python train.py --n_layer=12 --d_model=224 --n_kv_head=4 --bias="none" --optimizer="adam_variant" --lr_mult_qkv=0.4 --beta2=0.98 --lr_head=0.00747 --warmup_steps=225 --decay_fraction=0.588 --doc_mask=true --train_tokens=148000000 --dataset="wikipedia_en"
MLP neurons of a small language model. Each row is named by its layer, matrix (gate and up: input weights; down: output weights) and neuron, and shows model dimensions 32-127. Each number is 500 + 40 x the weight over its row's rms, rounded and kept within 0 to 999. Numbers have three digits each. A neuron's up and down rows have the sign that makes its largest values positive.
After each neuron's rows, "fires on" lists the tokens most often at its 100 highest values on Wikipedia text that the model never trained on.

L7.gate338:515456475508465486414431417534511444510460466598554472571475505472536473522498467454498484537540537427471551519467442500517489487510530548552530527547451495569499479473522545487568525454535512503549503481555535531424455521560555498533440490534447487490462516545448491535548517555547483503
L7.up338:449486531514538448462567456498524496524512487483527527582511503476530509451534452517468441468542504524541585503453504566423416524523487504550479522480512486531487495512502447544552506597552516522475529562516539485523476459515552453535406488595457391516482486476513475496436513588423453510
L7.down338:481511524529492433451464559480532531495487386458476499399503536484452496466517449475537503517466412525532531481459574483467567440512485469524498439525473529445495513506491500536500471463566508485462486512507463459494516511439551543456527451489537540508427482464469516463464495512480454408
fires on: "F", " re", "e", "ed", " De"

L5.gate166:486609555464485539482460538492513464515467511544511533453474496458511499527537474463513563542537537444539491523525477432566458549558518514491458528526475471484482495499521450469537555494551505537465457517496478528550506514464548495551444473536480466479534486511431534532429533514440401518
L5.up166:466686500424475649482479492480496478575465495517568447453551515467485468563556501492522474514508514469557479518561494524564391527476499534508443525476474424482521535446527500476464561469557501583448521504466446492494447472483476520474480593459509428495466509531479475528476489532499510497
L5.down166:506445468524491574514446496460519474475477511523524539550437488483526487484570470446530526497494523492483482467495555438452487457492518502516611513500383475486488479500543492485495616475543523532486574511580458462483498498476564524431471510512515469512542522470477606573489518496412469477
fires on: ",", " season", " as", "|---|---|---|---", " sh", " spec"

L6.gate405:558524478458552462510487538554488500444411498501420461560510490459462424511496520497518557468521525506375490492583531496464543513498458470530591483521538533467516482521456475463476496470521545554496524459446499492485500478516524481479489541522518482440483611488402634439531486465562583491
L6.up405:519492476470519571458555505409520534453443443509437550567532527554472507440504481506528556533471549521467536459559556537478405457519504468511529448551526470440438485528451467517472570450517544453508485481510513521498491444500536485551428520562458487466524516516500516522536517456523493546
L6.down405:468536461508509533556540617520490538429409530481517518583557477539466423512415534521538476476499532491496504488460527461510532502505511507458484514607479571496500490477528546509495531413505503485539500529539510464553484534472501472541525497470495413522446492533452560466514530498579527522
fires on: " L", " M", " H", " m", " B", "ist"

L8.gate218:538473579485576492565378552483452414504501494563558496512527512488553433496508519469500492522550460556531521560572493522475447488556473469546522512499517461498522440445488553540568494513541517537547500556496454478564494538552574482501572499546491471564544510469472470523527430476501472510
L8.up218:478464574498485484530501491512485438449498505576524544547508566471438506505439445478534521486470448550468547569600564529440526496564460423457467496498444528463513492539461451508539509490474459490531488545493505526522562480510491512434483443476462532507475497498482418513532446467435564500
L8.down218:471505495525509522436416544410503515468497538513557452529485525599463490486512492534416526504444495541510429522456497514619455507538467498461475481532479488500427430494460414465470534506497489464484528460490494436496531547503524494511442438518464471594492481508531511514510436560562421478
fires on: "ir", "im", "em", "e"

L8.gate54:495498502483536542470473578463461504477531497485520466511503536452483509566541479428445510502484541531505565470469489522476537558542505437519540489526591520439514510492521471514503482466522418466502486566453496592489513462459490522511507518564438456478571508546472442527445446558503536514
L8.up54:483572472490543472491521504511545524466521513435502553523586517493486564535493500532517512474502508471493511564491471532511439521489470543565473470497497464402476513525470528542434562641428500557512407515522507491531531495532478451536496489479494430611432463467530481566509518543463523516
L8.down54:531437483457517432474504414506504558522557541520481476475500558488473528508489464529491510475483451483461466508534511540476513475465546471514507525573533454586452466514411484572449575441529453458446494523515509507493438520432502482527501502548411496516444466520407389485546538464503428487
fires on: "al", "ag", "or", "l", "es", "ind"

L7.gate239:441474454489549493505508530487590432482465511494550483493447460533480433551512436494487559494458574514518521494488547490514557495473503491458544473492548533501529572455463476580519546558515472555434501428546527485487515440531521511465464507457506446528489565480480446491450625498434538412
L7.up239:526447490517514471493522465502505532483484458521490484495514502453461514565536547610488558424519540558494481527532507505490609536425505474413534499449573519571534543480443474555545548575535458473491493414541523509482549458532528511507526514455540488533514582433473429521477550497437579447
L7.down239:510498506545474485497410447575488570546546513548515506440516513540524461448519519412594460476529485492553485478550476546477433566516507476577498521461532464573464424506491442561465556492502504467556495510526528494502583613483506436583528447520487472481524484516516547510432511401487503533
fires on: "l", "ol", "or", "ers", "iv"

L5.gate332:524446515443424543536541514494437473493506517541539463472471511478529491456462569454485488477500485511506470516420484549476522621575504496503552469467527582520446484406508496539525549497518520488548502493482530444516468488488509524466530502548470475516547539534412469548441526481527384572
L5.up332:441581497418495576544417461507465428453493498507484555468433530478560496484565475496458467486542483508513531469529507471511402517532502577451418477527510456514478496575496490428495485470462605495548568470478456513528438447505528490491497472479504464502509463482530405533451510521438503495
L5.down332:549536489492465558580389494449477547557482477519530542450486443497455504458579461487509553518488490506514547591486529459487470363512497535454485535604502515519522526496432548445510542501552545535614525438499492472496504515452436502491470471502552450481549491518470534442486526507508540550
fires on: " serv", "an", ",", " as"

L4.gate78:528485570456457521502594511496500481419521641577513482570505537489514534500555516533511501425527502549547515496506492493490524513493527571451442532501490530451444509464561468528464460494577518509507492489537498507482491440492479508537604488432505466484523602497548445520541473508496556557
L4.up78:601428566462533528519604447507479508499506515519456406494436532488472419467507484558495435459504512442453502479470479485501490522498518556567480534447572573472465551531498517542605448491507430499483483450547461541467515519490419552483512538514479491458501453517497482451543441492502476516
L4.down78:399462564487476434473534524545507455516538570592468432543486505487538470453538491485512446486541533486453511546531463509434505532444498529568549527527502531518488483569544495486540434524506483539505468422582543498510551531512528443512577540455506449541534534488480452503500558509554570575
fires on: " was", " is", " were", " Total"

L5.gate32:453504460485456472459552541462521533494426488535500445518531491528465405476447495581496421456524559469513513580490551504507541538513486538550507548468576557463513458459490510491576576469522525440453564510458414459590495466487482503483498497479448519442535440492404478461517508533476435414
L5.up32:487468520492446522408527614535494437524467514546476543495444528500515469517544472534578487521464531520499538544475515514512551562508518517511496518441424567503517494509488445478508472495447515545478491554557444510513483363467479526624501530510482500510464400600432476530505497498541497525
L5.down32:542459468540551513469528465448494519476444514479524444532439455435499414450524510459523491544456510492574522527503555503506522479500489552478625483445507524509474472540503489485509499529460534455401484514477518559456475444527491580475543584514503469494480484514408469497447540463480414504
fires on: "m", " as", " career", "is", " comm", "ach"

L6.gate231:485514497497486459460475438469499497356581523460468463462492472506515546461512494482572539508543455489565482457491492431437488408534478473424502509588553529493506521464477517531553494542493514542510557457476480481529451515438486386469495501506482454514539558471474542465462502494552501455
L6.up231:513494511477540565517530432437506486425510437565471525493471514535506568427516385505479520518502499501407532506506447447529509446498523492501481439534506542521455569432543505552534487504466484477552491457533529527467432545453539559548470528491507548535480562491484546468505556531524455534
L6.down231:462463526574481480476513564490487493479520472451459450494474494494449458483540493496481396557450511506451511481598551505515444479494528505525501491629516468524485459507416527578585563547468486538537485502530486471554480488472501525458558539533484483546538504481442448443462480510491471436
fires on: "i", ".", "ć", "3", "olog", "ir"

L8.gate70:433510551525519509486503491575539549408488472484526462524498553529465464469451535522604483507424524475564594576459460430471478495479486492536519420496486543534575540548443495540450482534510472524529492475441402502444448525564503508455479475555462500469504529473495464481519571445521529495
L8.up70:496508396489536603516456531478526520514491537534481546489429479465533451489540533447548526484539510541486489540501531507552550479494441495468493541535432469544465531528493502444576488481511550520489484548455459551484549490516518484465458471545450517434524514515454579398478567553450548498
L8.down70:479529471544482457512606470564533455480492464487493492526580547471544559522514553501482474488443503537536543451468494475492484461513597522535492515509511594526507523554521470517485491507443459536464495572480480521459543467512520527538454408541513495508457539473478557468507563489528582499
fires on: "s", "ers", "ts", "ol", "ed", "al"

L8.gate190:525550478464587503476497504455502558532553479476441492490593462566440517487497476472536526555542546480541488463544579577526437449492490495495534507501592498525454515497583390480489523483452475527555534517542495477506493458502504576488561534549418487551562450559512435579477528478398482456
L8.up190:466515458570485461499452497513542512469523450455540468519482410489475476424462492450483525524551486511569447518465448509492438472497456462496593510463463497493432496507585523530488578508492463511470517548535480467528509507529551421445521444457475521525500501473519468538500498487543430514
L8.down190:510534489588555417520492386440452531540515474487515461477573481535548487512471543494544496467520418575537448509535527503485486395583495523517517537473505587501552475492552489493472533455559484530516464478498506517467480521501493526519491525445498464475474474515544571459502512476531513594
fires on: " of", "7", " ", "1", "6", "9"

L4.gate272:484540467497540554409499539463495458501491546477502503525557517490494482502515443460551449541517529548530469550491531527483538480525405439521461492500478494390443561465485554489551626494477441518498585568518475480502536567572458549523523460560406522561487453524522504529434531495477481472
L4.up272:438521504557543517457486504471512469444475514411524459452597539464487515496553419457517497522487509518517543490535534489473455429541442379490528529504484519443495534415561507483516614462459506510466541482454461500506402536538561523497552409573457500559484461496490609515476459507471491476
L4.down272:515477521496481509533533477539532582495474494514512546397492529512505539501506480513483514493463471481477551446492562511523432492462642516502481502455511488536536489504457528543508570483542572512528465536459475491499419515429517476503451508507538490527510523512463585531496508539491473505
fires on: ":", ",", "0", "1", "8", "9"

L7.gate189:504512463435477546522464444487496451454449524483479522486486485556525539427482491495476508478521614468407506556478433477475432386514478511540502486496500508482450497465505522523523532503456475484497475523492540539354446489514506524540547502595441575492533540520484450498553396520503487492
L7.up189:437520509523485434450509547462547507496589538491593512597485475470482467537500558473557460492514470531451497446442549493469499526505492522452511503507497518525533477521513510546523518460532459526436509538518493504515581446516497522434472491543547378440531551499495443513452492540393594417
L7.down189:453479471584501481440558549453464477522522450486562457457490494494557517498499485468475451516438433537510529507528561483440553521518599515438508524530509572512545457512492512495482542455511490482479494531485501488518487505420510566480455493516536476544510514476469550500579454543507505440
fires on: "S", "3", "2", "1", "C", "F"

L8.gate346:450501480459484505431429515470462475505565449508552512504564483520466526471509426480496542470484555503471448476497437458486534452668447478552467465514501482492510483426544574478574505468504520546546445545477569570440482504513465503528473578539454480521526463466480427429495619510480511491
L8.up346:539475451535450619487566564498499523483476489548526570521501519527620495533511509506423486488452452520499517500506509482534575458556494517518500441441490445503542544478474511515509541602427462493468500457492562495530534470501503468514549521494530514491490472467439498488469537554498530524
L8.down346:599495445491477481432533457455376465538567526428477467523532540479493501476531562490449501423522478467447451558481511537533542505449449476492426495445506492474538478481505478534493518477518533460503496509496442577507530485484538532507533497546509533529601481452534468438490502541459446534
fires on: "al", "el", "ent", "ay", "om", "es"

L7.gate45:475376479506482434530475518476525494503604538492543470487515510464480522463444439475437448544486455444593517504465459528470492453453508487520463433502458535485548518479458483450543500410512543483448540457485498490490430473532450397463484549475502417482482422502533433494479475569480472484
L7.up45:531478455524496479602530519455495499460552504511506478433529504399543489408448516485478523410520497524514473454455479520469530542517519523487478418468440512490501489432440505474475556479499518521470568451546517475583473490512435443515532516389563427472447482490484475539505476484528537509
L7.down45:500472516483469540487480551423469517523468532593484521536517573520498498504460486552489538504512586504614471547488424582517483475518543496554497512439497479513456523503486479519520533490478498584567557535487498491434498537525459513560606431556469475492502531577473508519519518438493502554
fires on: "r", "er", "an", "re", "0", "9"

L7.gate382:499526566533546516477507520492570442475510487455459440487506463445461475439493476464558497523554495513481517472454492364473460450575460497528461495569496563502435499482492489541519468541528421485515448524555534534504494594475524548473570496544442519522484431519589494497482514541521477481
L7.up382:485510561509516441472507503475474536487435449478561529466435521495510526535507476454508555419452472533441483468507547441473535559523441399544478504458481475569504486500430485502526439528509501469468451487464522535464506448499491516491438493504509482561467514463592505495535478505397547468
L7.down382:427481491436512519519487458532547558537532435438573489539480517489560517441446499491506473486462482504510546438432520494476461464455506474478455499463482460460578383603468545466474597502519462492475501484408501486476494533482456507525453480502556509514504444492502509515511513499522451487
fires on: "3", "1", "2", "6", "7", "8"

L8.gate111:511522492491554546465548538483522499417484461558424463541516508484513480442541472520554508502493580507484477499494503499457487514509457511560473477472543517478518473434475469518555486512481498448508529475464474505510496561543502476564453516568430486501541516531445477507516483419559436515
L8.up111:555482515484529445509553549478470539514469473489475513501425455530479522524531378527529523495505545507527580423449500554529448438435500571578435510503544501480556504517416469499490479515488530473545562504457429435488495509530448456506446463530439544528511521507505441455532524423539471517
L8.down111:515470512487528510522483605551473555523523471545482469545438444518487465476475383443526464484550518464490501496449553488576493506480544619427502454556503479498560549460489456502458479512542595484499557525462497451536430478509473485496494504555480515497448476444449455496538505462481483461
fires on: " L", " W", " H", " M"

L6.gate367:398457493574476486526468551480480507541476485493454601516417493516529569450512470512473514549467471452472504482409477480481517487549517446486478485428534534591522470491472476423505454523499516478583532532388551471480472537527554513454458504531518491502455514465487473491553519492455500475
L6.up367:480519472551496551546440437538435583544460485521521516522472493492501502507496563495481551540536461480493500483595527462532431431489488474480521414527420403538558486521488440535454488488502537437502523515436541502522511499462476557465473536500514499464513482489465569493503469576465540454
L6.down367:494440444498569582490539535479516430483551538534378533601481527479543470476463513507505521490429520508400503471466510502533510592528530480553494504564561586460473522503474462520493498527511434527466469477594552503474560507515480518502479453506563476525443535488502500545577504504446565526
fires on: ",", "s", "ers"

L4.gate442:498424467586562427513455547551470526531519466474565539588473478574469519505483512500521404521460492449512476486528568485488543521511502465533440507464503540524518454476501592432463501574513501530547541467546461584445547447515539489467511517493504440519502476436531509388470538444514511510
L4.up442:504478511517524375445448477494528461470474476416511520507502508525460496527479464527529424541470515526515496466548469534545563480429553458516436489490513491507511493554502543522420534472540493504502514520577478474507556493521491539505468424499522564551460436491556561443485548482566516446
L4.down442:495538449507470575432545546551537548450498472459464546391577436473473462494479496448565453486516445521512552529528492492553574571480544589524465515456533475470521530442482542594527483435479449568472525494519484517546525444525519524440525479482537441483492423566499472504513624491572487531
fires on: "ased", "ived", " made", " released", "ied", "ted"

L8.gate446:442503478476496454442469511487499430449464525481484499567516490522514519477508511509520485560496513420547544540539503515437518390515435455440462520502532509472563434496491539449557516470467479528530526511435482559439531496545504480501487456552464460544531472478542501490473508548557538457
L8.up446:456551500470484443475558463467496493498533484423545506490476506545528516459466418554480472564508524525542504570497449525408484490500483422529461477507486518430491481495463484466545545486465481553479596513445431487453425453505530471467446493504511499517532486452502487577470466497449522463
L8.down446:507503438554497424557466325459494489492548576423482575459527388462565507536497481521545495470557490532495514481470598523493529530485475508479501488532502500491453481557531490500414480437521487550516499510467499521530470472489453528496514565485519459455452401431505514455532508434500514486
fires on: "4", "9", "7", "8", "5", "6"

L8.gate224:485521450445502507530475463507491467528418534496441544548477522521476477422535502517485472536537467469472539469507489497486484450560502464525495441432450530413526440582581462463546493457467476481508479507492498556567467483505584539485538466599484436443543420517429524495536509452476545459
L8.up224:542464435504490564465566486537547522511446473509497518486448513561392466454456621519445492458491465509523518490514511575512458382544477483420479527472484558514473470517500507489510476475487538554485604509454508506578454539491557504438528514512551569517554489430525501439522601504505485535
L8.down224:407449526495391487456447441478514475450452455498529561448511504437529475510466507470501600466523468485481398482454574444488487488477480557539488525507465499460512477503496496511488508424452494465472501515522514495547567462430415505491560479514445537421542549453511524511487466528513478538
fires on: " as", "ri", "ced", " off"

L4.gate40:503444552463531488480508532530508487446522529522552451586465472532532490487528492505465503484497504482479491467475571441603475523550500551597540507465475592498516523467507502521501488445551514519585545443561490503478570482504513433465496509491524560543422557472485468525487477519488533525
L4.up40:410478543489573435504430539447498423475520515489549475535463491562506535548572425400487529523524417501411516496547502416441481502494483517487493507504500546489508486467510487464502509528531457492503524503491557500453508499485524533536466421459506573520425553459459472453478542511488560510
L4.down40:471555514579512485495431419446500543502495534506528465534434516524526501448468510551486491493533480527573525502516476472505553521473530467498542491478494520494487537487437536464447602460512455500524504472467388603558580445505464500459484547501510465477450479463498430485428474466517532508
fires on: "\n", " same", "|---|---|---|---", " that", " known"

L6.gate102:515474486470440547493507531429514463468507471523452480414617476445550504431539517448442487455524500488535493538520400462457512500509478523558499571483439551502464521507582520481469476489509529505533489552579537503479508528474595459525498429493496509540537532441513506499496513548493436577
L6.up102:497513525417479524425419494518505472481549489436445425489515493478506507413513527527514403458497536472536510555474498532510519480471458479538435494549483473493487493571391470497513434439453520536514527537489398379551504485502490466517535536522470554473459397487449484464464565492519456510
L6.down102:505503510534515489446501478466504496528513509490480506515437496494508513504515483469469498558420545455433556505514497455550522469515519512509492500459573526530472481513494438570616503539511471517445497426510453446421496558524524517401504478446492512461553519530489499456379517473481460390
fires on: " is", " was", " ", "1"

L6.gate9:565438535502537490479496547480475448450476565548449527557463542565483427496530511398466537520573515568459506495515481461565457496484487437534526495517476554505511507492503475524545467405514540467521526535486558484498517650499516455482467465565432445561478522514577537491483516499526561443
L6.up9:495450521539520381499527456491490505491446507483470492476485510519518497438549514426484468486507467472506512468532443514533461490464510496562503473514420465535512479493499465493476459427565541520533516566463458543550459485502556530462555528527453451505495494494484472520427512518500522492
L6.down9:471548459529499519476483448483554471613485519496515567464458496524492584483525452485556483488474545466502552449529447536452581468523436513416516473511454451475416471513487468519531522488481540483495530518428529571446530472547610556479523531503500617488509429538541484467484454506448509504
fires on: " re", "ed", " se", " st", "ived", " be"

L8.gate4:465493514513479571546496453457474480412482517490530445472566513489508482470473496521498529492518417589499539539451506530484459499515480486439484510538479452533490478491570487590454503464504497516523539521536476469543544553435540491601502432517512522481490533516563487516416525533538485485
L8.up4:565499594477599504500513555515514562507559485441533510513536549489500540454411405524516425591515498443493463461500508452446450492501459414500482440421434506466500524518511455463477489483538517529424483467546467488477460472513458513469423441505587516539489481542526514468508491503525582488
L8.down4:464552512478532485455471542506508496445543569542497526510487506418516473494547554456405501517482492530601486534559440485556441509474551526473558544540563491532467521510485473488464499499543447516512460523526536499489397500463493497506523583507544462460505492545513520568453548540507455490
fires on: "per", ".", "g", "duc", "r", "s"

L7.gate274:536542476439565573475485512510447441414436468497432578452523497520490520507554504498496553545483540486436540495531498493495497437512557469516542512496521487534462488521593516485518566473483546539548432466482475472509509444511557496549486548601470510513514462429451550490463510499553548460
L7.up274:427579463482483478516510473525532505514475483540505537609557484524420528465524496486527502449539535508504549459478488521469458418526460508497547546544453481549480492511487541502521508453452560484520592510433424482509505469482512533519499530506474480453594459506463503528564525496535484566
L7.down274:547476467471475499478500524466434575502422530484518463508558437497508539494473534506510494451532546559491514447477477536531488488485461479371546521555476455470475559550474513528479508523486481497466541533497463476502521524497469547445504553546520512462519561509529539487524495483526475426
fires on: " C", " H", " M", " R", " W", " P"

L7.gate204:455459542544476466469510513534514502487522522555511395497443480421516456522473504429481558561606469487456500601479443513503530549509525549602582508481415498484541496456471558504468469463470567466431525496441550531546468540513501457496474463480499480435453446493380509513486484441518427490
L7.up204:420479466541526465515429482581472548503539513552540408520440506450464427409492526432520541535525521473506507553507472507558538540511489500549541517479387497464536532488537555543490462519421551505443552456506518495532504509518493437435499519449494529437420463439478517514426548500458458547
L7.down204:480435489502483521504510464472444582529532501478548509498503527540540498545501543542495512501611561413528418477480507573440510516509473455487454491464510486466411492529505491528454468524486502410504468545504480579442424509550533457487487545511462503493462417529549572503507527493461508492
fires on: "p", "ast", "ort", "ol", "port", "i"

L7.gate347:552538505504520609466433439456516527417599537450517493535525437430463528520506475458541565451455479449523519522586492434462473469508463488487476496508478516513480501477521515512527451496479516521497434505522431516479501509474514493461436557455467492471588525442498489438483451535489554495
L7.up347:496505458485439571454461501548484469494518479458513507543496464465533486472514543502466482427440490408461430428523488446500532465434471496441498467531480459509500482463527495534500526531407519485460489503453441476543502498475532461477423517510520462430477480466491536442550446472560493483
L7.down347:424547560494510501519593460524474479540517545566551482504468557530458426458452455446489410534500534515527504546418566457485535468520474538586511528455516498567469446434459550530509469483564489497536468506442506463481509517448444541533542476558534486500490507456537460439504483530433593496
fires on: ".", "i", "e", "ign", "ale"

L7.gate303:425515427467456445510476504495519469549469547506541548594536494500465531509524509511583504497543558511567500459529410524527479478539456491465453437478467485440510487472512460525536491555434487514505527501486533508451457426517464493473508484498464478451563438473476408441466522484431467508
L7.up303:511535487395459494522527507529570479533508482528508485546534485529512538486558489491532449464510533577439534403509409490489463505491516475513488534502546457476524475448460568483457483551470541495510498540456490480453514469492484466532445461547441499516508514526528433462495563425510470522
L7.down303:506481542529554445492529529425545551517484473554516462519453496532479510499526450467480488509543491465505640433545509512544472514547483534458544556492403466496432527424541487500462492441524499517459497566465492470477547477446502511541485447489519530565450545506457498543462556534592499467
fires on: " F", " H", " B", " M", " S"

L4.gate181:386513591443547487494494470471479464548512504528546435538486546557500541493479487465522474551577517541502434556489502522432512577506480568516505504577440458503469481511524482499496442542543476438493519511442504479553498472536543497519465520534524526508474488476457501439497531516460495632
L4.up181:456483543424527496509529487547535460559512512558453473501385533528528486490585457547503504453479454496473502513468562556475477506486514489531481516530520503512461479436497490505576432522463494446490535499442512416527493504543512394502513564522512563517507532509447451467487523494503449495
L4.down181:443623482508496495517481497467524472457550527503545497495454517554516519516472497504464477453471513521592480534524467531500580536476550481514537445481430501516493498409550503519579468526493532548456467590583480470597531591507552451515530481490461507489518434567468488541437501528527516479
fires on: "ight", " in", " v", " for", " re", "per"

L8.gate173:508530472475451518466525540490553498460555545516524425555602597470505508482464559464517485459411516538496546524511485503497459542527445537556555525515537479515448523494448458541497496493559549551469514486451507523507501514538534486488484522515484451508558468505511490473492483496469487509
L8.up173:512495594470490550505523525411514467450505488478461414429483528511488481439513520559526582485480513506522459574512469555466561552458501525483562566475519564438487532562475435482480457467479480503499507547472504465514543508477498560551606485506480489551531568514413571539461510495564509529
L8.down173:495487480512427520460488532481476470511444549498548490494536555502560548470545447521477514486469528412459501495541485458447570453483475568515531553517533499504401498519543509512578444496562453525505501492570555453479472523518536491415506519447530528503408501444435533492453535542447498491
fires on: "\n", " is", " a", " was", " an"

L4.gate33:395539531503467456451543474530551475472419555565467493507456499420513523468510484544495509594544509466485514508501482551518523465492516500522517540440473510471530478417490466546511578442460475524474503457545492487474531491470524565524399531483451493542470460496464439441512491533466447443
L4.up33:513447488510495534444533510460501487499408517451595514561563490396536521542540524503517407552455565447569531472529524425546563508453491496504450505552471512461539447494542507469524556533483603543447478463552466518543476462497535504474547436502553457476529523542506531498523567515585616500
L4.down33:443473476532461507440561549558492477516488549565514475468462510418492489490519458528530455489579549476525522506503581537542487433450541500526520493509444486490496506514469477478507490530523527551449467482539540464495567458467521558496497603505493494444511421486363494605504510504476502485
fires on: " bec", "|---|---|---|---", " played", " high", " career", "ach"

L7.gate125:586506509556519463516534463537544531496539466499554412494479503485486468398493515401508514506481459448479543425468474449388419546534493495529539469535426488567517436455474453525508450478498534502486478542409544467514551520489512460502459479510447426501527498535518493486521453442561534493
L7.up125:503525481493497531477500517512566514469606503438545506420449480508534540453504583464501552504454495529487441499448480447435507584471513561483392481475393535487553475461489546480512439500542518505435503549542508490523492511447501437475454500485510518509575486534523467374513480495521542457
L7.down125:497500487471473473445458497518481445590465544479503496523424477496464515456376535519486456580499489555535502523494491433542410454496531495482526525506533518512434570546521569488592486435511482492543524601380508515517484464490419509452482593556459471536505468476509399550456510505455489443
fires on: "er", "s", "0", "ack", "."

L5.gate347:544480491572492480483525463494494488482510504511541528507522530549552541491472518444520464533495492474493515490488528529460525491512495482611542529547439518512514561507467472496396541535476459482575531437591481528543509559475554508559576493527475522543465540498540519574512443478499568505
L5.up347:510444485501487532452548580495496472566552451507461462460502457467559447422461502496462526416441503495522457450528485500482476564516522467459477454565530462482477511526444534436546481492470486470570489526462504495513482452486494510473506501546514537505520514504442634445511497505607450529
L5.down347:572391514496568564501532514477488462474491519507503458483470457516461502518510538489537507516451519485494453500431534498479534573497441399536554509527474453495447551505537518448486411496456468502531479495565532415509523588485495476511494553471458550536538531497537439498506604521515465546
fires on: ".", " ad"

L5.gate104:491546481508477525504461556482452570485554474492524573449504524437526515538461571508539553425504556512504519524520471548495483465470485474380422536532419477463482479551532465428501555519441556540484506488493508521485431555505562464569509499486515514524529418456451524507474537464463413478
L5.up104:567587524436488575539473523531486568503421499504461481460586521452489480596466472541422490377541482528422526556509479511522481501460536482402492506497467478522472517535463503530525482515424489534540508498492492523522488470490467534521485501474470424500571467490524500485460487495365415492
L5.down104:496581463542456533480554460483458480457510516591455524535530520477525481478527506488492437500505475479581462482499515485448440476510477419417502508487520526540471454545501496519502571546534461547584559503570435492474473451474526590477567477498527473475521443493543537472495436468446444468
fires on: ",", "id", "\n", " "

L7.gate48:615508539496502495486418582488483508557508515517553512439455560508523481470469505493431496513472519526502476550520506506567520455531476452519472490575499495414505508571506500512528444545566543469548412505562557474541465524538435512515513550508498424529491466483496489466523510498449535439
L7.up48:476503593494432547494416530484476508435552539525497536452442502486521522463416543451484500472527403551547519523478577448562506488484515509465501516463482479444446495511452472513489442441473492475575488467489453555562573488494494492515507544565490478481525522469463476562433511475487469460
L7.down48:416451518490503501501496508447479487493478550450502467394515564539488490502516472468585467522519493501545516500533492571410583460533441505492539500520480474436417492522451475505500475505495505545543534532519470543453489503531458469475462422535511444546493514581536465507529505519476509536
fires on: "ir", "y", "ur", "ov", "v", "e"

L4.gate430:493453459552521516424441497520580456520462462532492548464473553483512512495468477511542575494480465536447460484479492497446584424444490512482591488538571496491495491556509538481519443503478508493500543538468470460451575496493458489541508464491500508455474464537531513545492531463471508523
L4.up430:388521475537477496471426495484549555499489485513519427436460492486509494527591480463532480527557503456576546514509530549444523456510479450540475574591556465531519509539502469516491515519566505486533569488437449455446511491472482474498497540490456539516469528476444393521511500478450436589
L4.down430:457524509459531518474519555571511478519464513477455477503482473520533456390438486474473489475549494507526520474407535562496444525455483559517564512457532467525493527539533496542552480588481425504550489436493522521545539516577487511510515540525553505494531542517483473506484507487561367493
fires on: "ory", "h", "iam", " w", "ae"

L5.gate359:410456569536506408458394551543485517560517477503562583575420517580495543508455495568500509522495517474494486527482472469476500515509484503498467558422498521552516494581529515472515496501540503513486558416555451576447518467544516446582505559467486501529460464503469500408484515503501494431
L5.up359:443413494504529452517440452479508528491537479396496546537470518518522514541447534523454413506447491465557513539502440467489559484473517462558502515432475480543512508526501488444434545467511527480464495425547493598474534534545483453543483493454526487512500411482539529447500583495472492487
L5.down359:505528472435513572512420456488524549529513496425481514488532491504515500483491548541492548428506464508519540552539428415469576557453516456583414528513511490481493493473467567570511510489464488504494471528585474489510485490535525535484499494471536409507485380484481563557492520462534567504
fires on: "ied", "ted", "ished", "ired", " released", " played"

L7.gate353:470516461446522465530506489565451522406516546553580508531499537525540486513491443475537506481486506490452595546480582558448511547516449536510550562506486518472580515460452504531537505510451512540511529473492470499498572443512405497521566539499496584478474557455485493496516552464488548472
L7.up353:495391475534514547563458510544448488504507572539538496503509519482563499610490431427499528528473486464490559608490532458500523505524530434478525548534530595459525507396460485498522497541486540511529458470485540514501467512476461506444514495521481449442469490455458567542525530527483513456
L7.down353:478532453473500508459529468513524526493507522520478580486476496539525478488500435490495541500557544490490517533477518519518525472454460495499580528494492424550503460448405508445550594463553434512471544476597479537439583509532468425575483565505480532467494515528442535473442542460491512481
fires on: "ol", "im", "ra", "al", "l", "il"